config.yaml
norm_place: "pre"
rope_fraction: 0.25
tie_word_embeddings: false
init_std_qkv: 0.044
init_std_o: 0.00831
init_std_down: 0.0036
learning_rate: 0.00207
max_grad_norm: 1.0
warmup_steps: 360
schedule: "wsd"
decay_shape: "linear"
MLP neurons of a small language model. Each row is named by its layer, matrix (gate and up: input weights; down: output weights) and neuron, and shows model dimensions 80-175. Each number is 128 + 32 x the weight over its row's rms, rounded and kept within 0 to 255. A neuron's up and down rows have the sign that makes its largest values positive.
After each neuron's rows, "fires before" lists the tokens most often just after its 100 highest values on Wikipedia text that the model never trained on.

L11.gate665 [167 141 165 163 143 140  59 141  77 151 113 165 118  88 106 116 110 120 120 190 101 100 150 115 117 109  46 131 130 206 194 127 134  94 132 141 179 121 175 130 133 140 143 155 120 163 135  73  71 137 139  66 107  85  87 142  87 144 128  92 139 140 191 176  80  82 191 133  71 134  99 115 162  92 173  93 136 119 119  78  92 130 101 170  57  73 114 151 131 161 180 148 107 126 140 123]
L11.up665 [145 117 175 143  80  95 142 171 147 123  77  95 108  98 138 214 171 172 119 129  73 161 178  68  85 198  64 146 121 119 117 103 148 161 106 167 177 154  93 146 169 147 175 107 181 138 140 126 136 124 165  73 139 156 108  66 126 153  85 155 183 111 178  97 136 159 140 153 164 157 113 106 155 123 133 112 114 150 119 112 143 130 121 170 140 132 167 137  77  87 127  88 157 142 175  98]
L11.down665 [119  93 123 138 117 107 177 144 168 151 172 160  90 110 108 107 129 190 110 180 153 135 134 169 110  81 160  77  72 161 111 195 168  84  77 125 100 138 123  82 153 132 100 123  92  83  72 113 122 150 138 158  54 173 141  94 118 132 102 119 130 171 101 187 109  96 119 103 135 150 139  90 152  92  98 154 116  59 127 132 146 175 148 146 147 144 130 146 151 119  96 151 153 148 160 145]
fires before: "p", "pl", "ig", "er", "h", "ec"

L4.gate871 [179 135 140 101 137 147 108 115 109 105  54 108 120  87 120 175 138 117 105 122  97 160 185 138 188  73  96  54 158 112 113 119 129 140 118 123 119 185 136 132  98 183 114 101 132 135 135  86 130 155 115 129 127 117 140 165 122 126 119  72 148  91 114 124 138 146 131 178 104 156  83 131 108 177  88 123  81 127  58  86 110 106 168 118 131  82 148 147  96 103 183 133  97 146 122 120]
L4.up871 [160 100 143 170 126 136 153 149 159 141 131  79 131  72 152 189 132 123 110 151 137 138 158  94 173  62 112  57 133 170 129  82 138 132 109 180 153 113 124 169 160  87 114 161 132  90 146 190 105 123  90 132 132 148  60 121 165 102 138 106 159 153  73 174  86 134 122 230 101 109 115 154  60 150  98 114  97 221  88  89  85 120 151 126  95  99 124  54  91 113 136 132 156 165 109 113]
L4.down871 [136 162 116 159 147 100 100  97 158 122 149 149 106 208  79 114  95 123 112 115 170 104 107 135 111 154 182 163  70 138 131 140 111 158 188 119 110 114 126  98 150 127 140 131 146 136 101  91 137 143 159  75 106 155 187 144 117 111 131 155 189 114 164 141 145 123 137  96 129 126 118 112 166 121 155 150 175  94 207 141 161 176 156 117 146 140 112 130 118 160 155 101 150  79 138 104]
fires before: ": ", ", ", ")", "\n", ".", ". "

L5.gate449 [ 94 133  96 138 174 119 128 153 142  60 174  74 139 177 153  93 127 120  60 137 154 147  51 147 156 127  88  91 138 155 136 154  99 120 124 176 143 147 191 146 107  76 152 119 111  74 128 105 110 178 132 167 130 116  96  93 151 157 149 133 152 144 140 132  85 105  45  95 140 194 146 124 198  86 144 188 133 136 120 124 163 157 108  86 172  81 127 147 198 103 126 144 139 155 120 174]
L5.up449 [143 116 144 115 119 103 125 106 103 154 112 131  94 116 115 121  83  56 206 118 131 191 142  80 125 186  67 141 142  95 160 162 198 108 118 105 101  71 139 126 131 123 121 115 134 138 130 113 113  97 165 155  83 129  93  98 110 153  88 123 153 150 122  85 122 129 105 150 108 124 120 122 122 129  43  88 188 148 127 150 102 125  71  50 139 217 103 130 130 141 151 153 166 139 152 110]
L5.down449 [126 105 112 127 145  88 109 146 156 119 118  72 130 144 198 117  79  61  87 143 141 159 129  96 184 158 197 100 123  75 167 158  65 134 153 119 138 146 127 104  94 110 160 120 110  88 166 104 128 149 135  85 126  78 106  86 100 153 119  58 104 128 116 115 162 109 100 109 137 139  93 140 158 149 137 142 154 124 131 174 139  70  91 121 114 110 144 213 189  98 109 150 125 148 101 126]
fires before: "et", "ous ", "ation ", "al", "j", "o"

L2.gate761 [113 108 185  92 130 153 102 112  89 195 145 162 103 135 112 126 101 137  68 112 169  97 161 170  91 119 152 166  88 108  52 148 178 105 131 142 126 139 136 156  96 123 143 149 182 124 133 108 106 152 138 113 110 100 108 117  84 119 153 123 111 136 159 146 163 133 163 153 155 192  81 178 129 120 153 160 129 197 111 132 171  88  88 107 135  61 108 106 214  84 156 151 149 101 132 151]
L2.up761 [ 58  98 125 166 112 170 123 168 127 104 174 128 155 147 127 141 178 146 111 112 126  66 170 172  59 143 139 131 149 131 154 154 133 101 111 163 129  89 208 111  45 180 133 182 133 136 122 151 138  89 149 134  63  49 153 194  98 146 112 123 120 134 169 106  88 102 164 129 144 104 151 145  99 108 148 145 146 161 157 129 170 128  89 160  84 151 142  98 168 183 154 140 200  91 195 103]
L2.down761 [ 91 118 178 183 151 116 124 112 166 131 118 177 131 124 146 137 149 109 101  88 114 111 127 108  73 160 134 108  98 103  91 105 129  93 148 156 134  97 152 154 169 110 202 181 144 143 134 124 121 120  92 130 151  83 133 179  83 114 110 153 151 132 132 118 119 154 112 120 129 159 138 174 125 158 153 120 244 137 106 128 193 111 104 102  31  69 181 146 143 108 163  91 137 108 122 112]
fires before: "of", "om", "am", "av", "aph"

L4.gate855 [119 103 165 119 103 135 128  98 136 120 161 137 181 214 153 143 167 114  40  84 122 160 174 121 184 114 172  97  94 133 118 117 105 137  95 111  71 118 147 164 184  87 109 140 146  90 174  90 127 165 174 143 119  87 141 169  93  90 139 153 142  93 145 133 135 159 121 166 126 177 118 131  74 105 152 111 131 118 123 114 124 128 104 128 218  99 202 125 131 100  86 117 176 167  74 190]
L4.up855 [191 112 127 155 133 131 128 159 142 158 181 128 114 104  99 113  76 158  87 164 183  70 108 120 136  55 157  94 180 159 162  99 144 132 104 135  95 110  99 143 135 126 128 135 129  87 151  63 166 106 102 135 154 179 127 156  66  81 148 153 104 113 112 120 149 162 123 170 139 117 139  83 110 141 132 163 111 124  98 103  96 122 109 192 112 122 168 165 156 118 193 126 115 121 207 117]
L4.down855 [126  84 132 135 121  81 170 142 176 142 135 136 193 106 133 105 117 124 150 100 141 186 198 143 164 120 163 111 155 134 123 132  78 153 143 180  93 148 121 102 124  97 143 180 121 168 132 139 141 105 136 116 148  90 176 120  97 137  87 151 162 189 113  88 101 142 154  90 171 162  93  91 105 126 147 116  98 120 144 124 146 172 126 120 127 129 110 132 116 167  87 128 121 100  97  68]
fires before: ", ", ": ", ")", ". ", "\n", "."

L4.gate146 [209 108 135 123  91 116 131  98 112 159 148 102 116 189 107 127 130 114  79 107 190 134 151 166 153  73  85  98 155  88 142 123 133 137 128 130 155 137 165 136  93 130 107 180 156 136  93 116 106 148  59 111 188  94  87 108 138 105 154 112  60  92 114 110 148 107  90 152 163 177 145 153 124 157 152 133 120 186  85 130 115  74 133 148 137  73 105 110 104 131 122 127 125 141 160 123]
L4.up146 [119 119  95 117 162 146 166  92  96 123 105 125  86 172 128 166 100 128  95  97 169  67 109 120 141  97 125  71 116 162 176  55  92 144 123 145  51 182 115 105 109 102 140 122 144 120  94  97 107 153  99 154 155 141 101 168 188 125 127 103 137  93 113 136 167 140 141 165 108 163 178 156 130 121 112 155 136 126 132  80 139   7 115 156 139 165 156  89 102 134 160 151  47 186  90 129]
L4.down146 [118  98 167  95 134  54 157 119 129 125 111 126 102 151 168 132  92 182 121 163 174 193 141 129 121 127 116 138 153  84 139 106 145 137 130  92  82 122 109 106 156  90  65 102 122 210  98  85 103 143 114 143 107 149 188 154  60 118  38 121 180 130 114 137 169 109 110 125 135 105 113  85 160 128 190 112 122 118  93 102 130 125 102  89 142 128 165  96 144 123 112 156  86 122 112  74]
fires before: ", ", ". ", ": ", "i ", "."

L4.gate360 [112 104 129 100 170  94  42 123 130  57 149  84  68 132 113 152 144  91  35 107 142 164 112 125 112 156 138 124 134 116 116 147 122 133 117 176 115 116 182 162 171  71  73 161 137 150 100  96 122 127 188 124  86 131 147 185 146 158 153 167  84  99 162  80  99 147 126 142  98 118 116 163 171 111  55  99 114 122 127 105  96  93 146 111  81 116 151 105  99 137 151 123  97 151 145 101]
L4.up360 [161 120  97 107 143 142  71 181 163 131  99  92 148 146 110 127 129 133 111 113 103 179 113 137 118  77 112 135  62 140 123 101 152  99 146 126 167 133 122 138 134  66 165 138 111 110 166 110 138 114 103 152 159  97 169  92 174  73 115  95 178 121  81 116 104  61  86 142 163  97  57 151 127 104 142 101  95 171 188 141 117  98 150 117 105 160 133  80 192 117  79 156 109  84  92 133]
L4.down360 [159 173 137 129 101 131  94 157  93 187  58 151 106 151  77 146 114  90  95 136 102 112  95  95  98 127  98 120 160 144 193  97 133 109 115 114 128 121 164 140 131 146 205 156 136  99 139 135  92 139 130 119 105 139 191  60 134 144 219 119  70  86 115 134 113  68  72 111 123 128  99 145 126 130 163 148 146 123 128 123 169 109 124 131 129 141 151 172 103 181  95 139 118 144  96 176]
fires before: ", ", "s ", "\n  ", "\n", "(", "l"

L9.gate568 [172  97 123  99 105 207 154  90 139 129  54  91 118  84 144 107 107  65  86 170 157 131  97  94 117 141 190 109 118  46 146  98 155 112 140 119 125 145 165  86 115 172 117 109 106 115 160 150 180 150  84  89  81 137 142 104  95  93 137 155 140 140 155 151 146 115 190 110 113 136 101 133 175 139 166 162 150  79 118 138  74 123 113 109 179 136 202 150  61 134  84 221  86 135 144 110]
L9.up568 [ 82 119 130 178 123 165 148 150 143  85 142 140 102 131 147 182 151 105  97 146 202  67 125 119 116 100 147  97 118 108 166 101 157 123  51 140 136  85  65 139 150 145 128 173 141 141 112 172 132 190 138 101 120 136 123  93  62 154 136 148 137 132 125 210 161 149 153 107 107 156  95 110 133 129 169 167 145 123 136 115 100 165 153 165 132 147  94  62 106 131 125 124  82 110  88 123]
L9.down568 [110 144 173 145 132 136 133 106 149 116 114 141 153  67  82 154 147 127 187 158 196 126 156 128 134 119  79 106 101 175 138 102 172  94  45  96  72  67  56  93 122  85 122 129 160 139 130 172 114 219 166 134 203 103 157 159 138 115 129 108 109 207 139 142 123 113 151 100 105  96 155  96 103 101 112 142  39 150 128 146 135 110 116 152 120  98 124 120  93 111 137 117 139 111 153 148]
fires before: "le ", "er ", "ed ", "man", "ing ", "er"

L2.gate507 [ 79  47  94 127 129  99  45 123  89 176 107  90 126 135 152 140 138  94 175 154 172  70 123 104 161 111 126 136 118 107 118 172 143  91 191 141 155 106 135 119 126 175 109  89 149 122 103  53 126  92 197 135 145  70 106 146 130  69 202  95 157 107 191 118 177 110 142 143 168 176 146  96 138 143 175 141 137 103 111 102 149  56  75 148  81 128 109 128 172 164 149 159  68 133 151 113]
L2.up507 [ 91  97 150 150 134 112 105 147 130  83 113 143  81 126 143  95 139  62 151 169 132  69 165  77 154 114 135  92 134  93 147 144 129  85 152 173 215 113 132 139 122 148 120  89 124 116 146 117 135 115 148  82 107 126 142 123 164 165 150  32  93 155 140 115 162 120 139 134 124 107 106 122 132 166 139 197 125  23 101 122  91  81 100 169 121 159 167 203 149 166 174  90  76 216 130  74]
L2.down507 [135  88 192 101 149 120 112 135 139  59 163 135 115 138 141 119 149 127 160 155 130  90 123 130 115 165 171 140 135 180 155 126 150 119 154 165 172  98 100 106 170 189 162  65 117 107 139  72 159 182 139  96 120 151  71 144 120 136 106 148  68 124  90 108  75 146 144 149  88 138 152 155 112 117 133 186 157  62 147 130 118  81 127 193  83  80 157 107 149  91 141 120  76 170 128  65]
fires before: "ig", "le ", "cri", "er", "le", "amp"

L10.gate981 [126  92  78 119  98 172 155  69 173 148 141  88 109 113 108  77 164 130 104  93 122 155 136  49 130 115 105  46 152 175 153 132 116 105 145  83 116 122 110 120 118  87 123 128 141 134 163 120 125 204 143 130 107 206 177  81 101 116 108 182 110 147 137 126 124 119  83 132 123 127 123 172 157 133 106 121 119  91 136 142 124 143 143 169 116 119 128 111 185 173 159 177 113 144 123 157]
L10.up981 [132  83 171 122 170 138 142 165 122  92 179 163 102 119 152 118 200  79  89 175 154 122  72 135 113 164  92  98 101 149 156 134 175 111 140 181 156 166 133 148 134 132 144  94 162 171  75 108 155 159  95  89 167 116 146 149  92  30 107 133 132  98 118 135 128 195 130 124 132  97 141 104 173  65 117 128 168 139 136 106 126 147  99 168 103  98 115 135 155 107 181 132 158  98 183 115]
L10.down981 [ 89 106 130 109  78 140 122 130 133 152 135  88 174 132 130 122 133 173 128 159 123 156  37 131 147  98  88  67 136 156 115  98 140 118 103 150 135 136 160 108 167 105 161 125 167  75  78  57 148 162 120  63 102 156 164 147 163 119  83 213  89 163 174 196 153  94 110 160 134 186 149 130  95 155  85 138  76 125 126 149 135 134 125 158 111 146 130 129 161 147 134 128 148 137 141 184]
fires before: "er ", "er", "cri", "r", "vi", "t"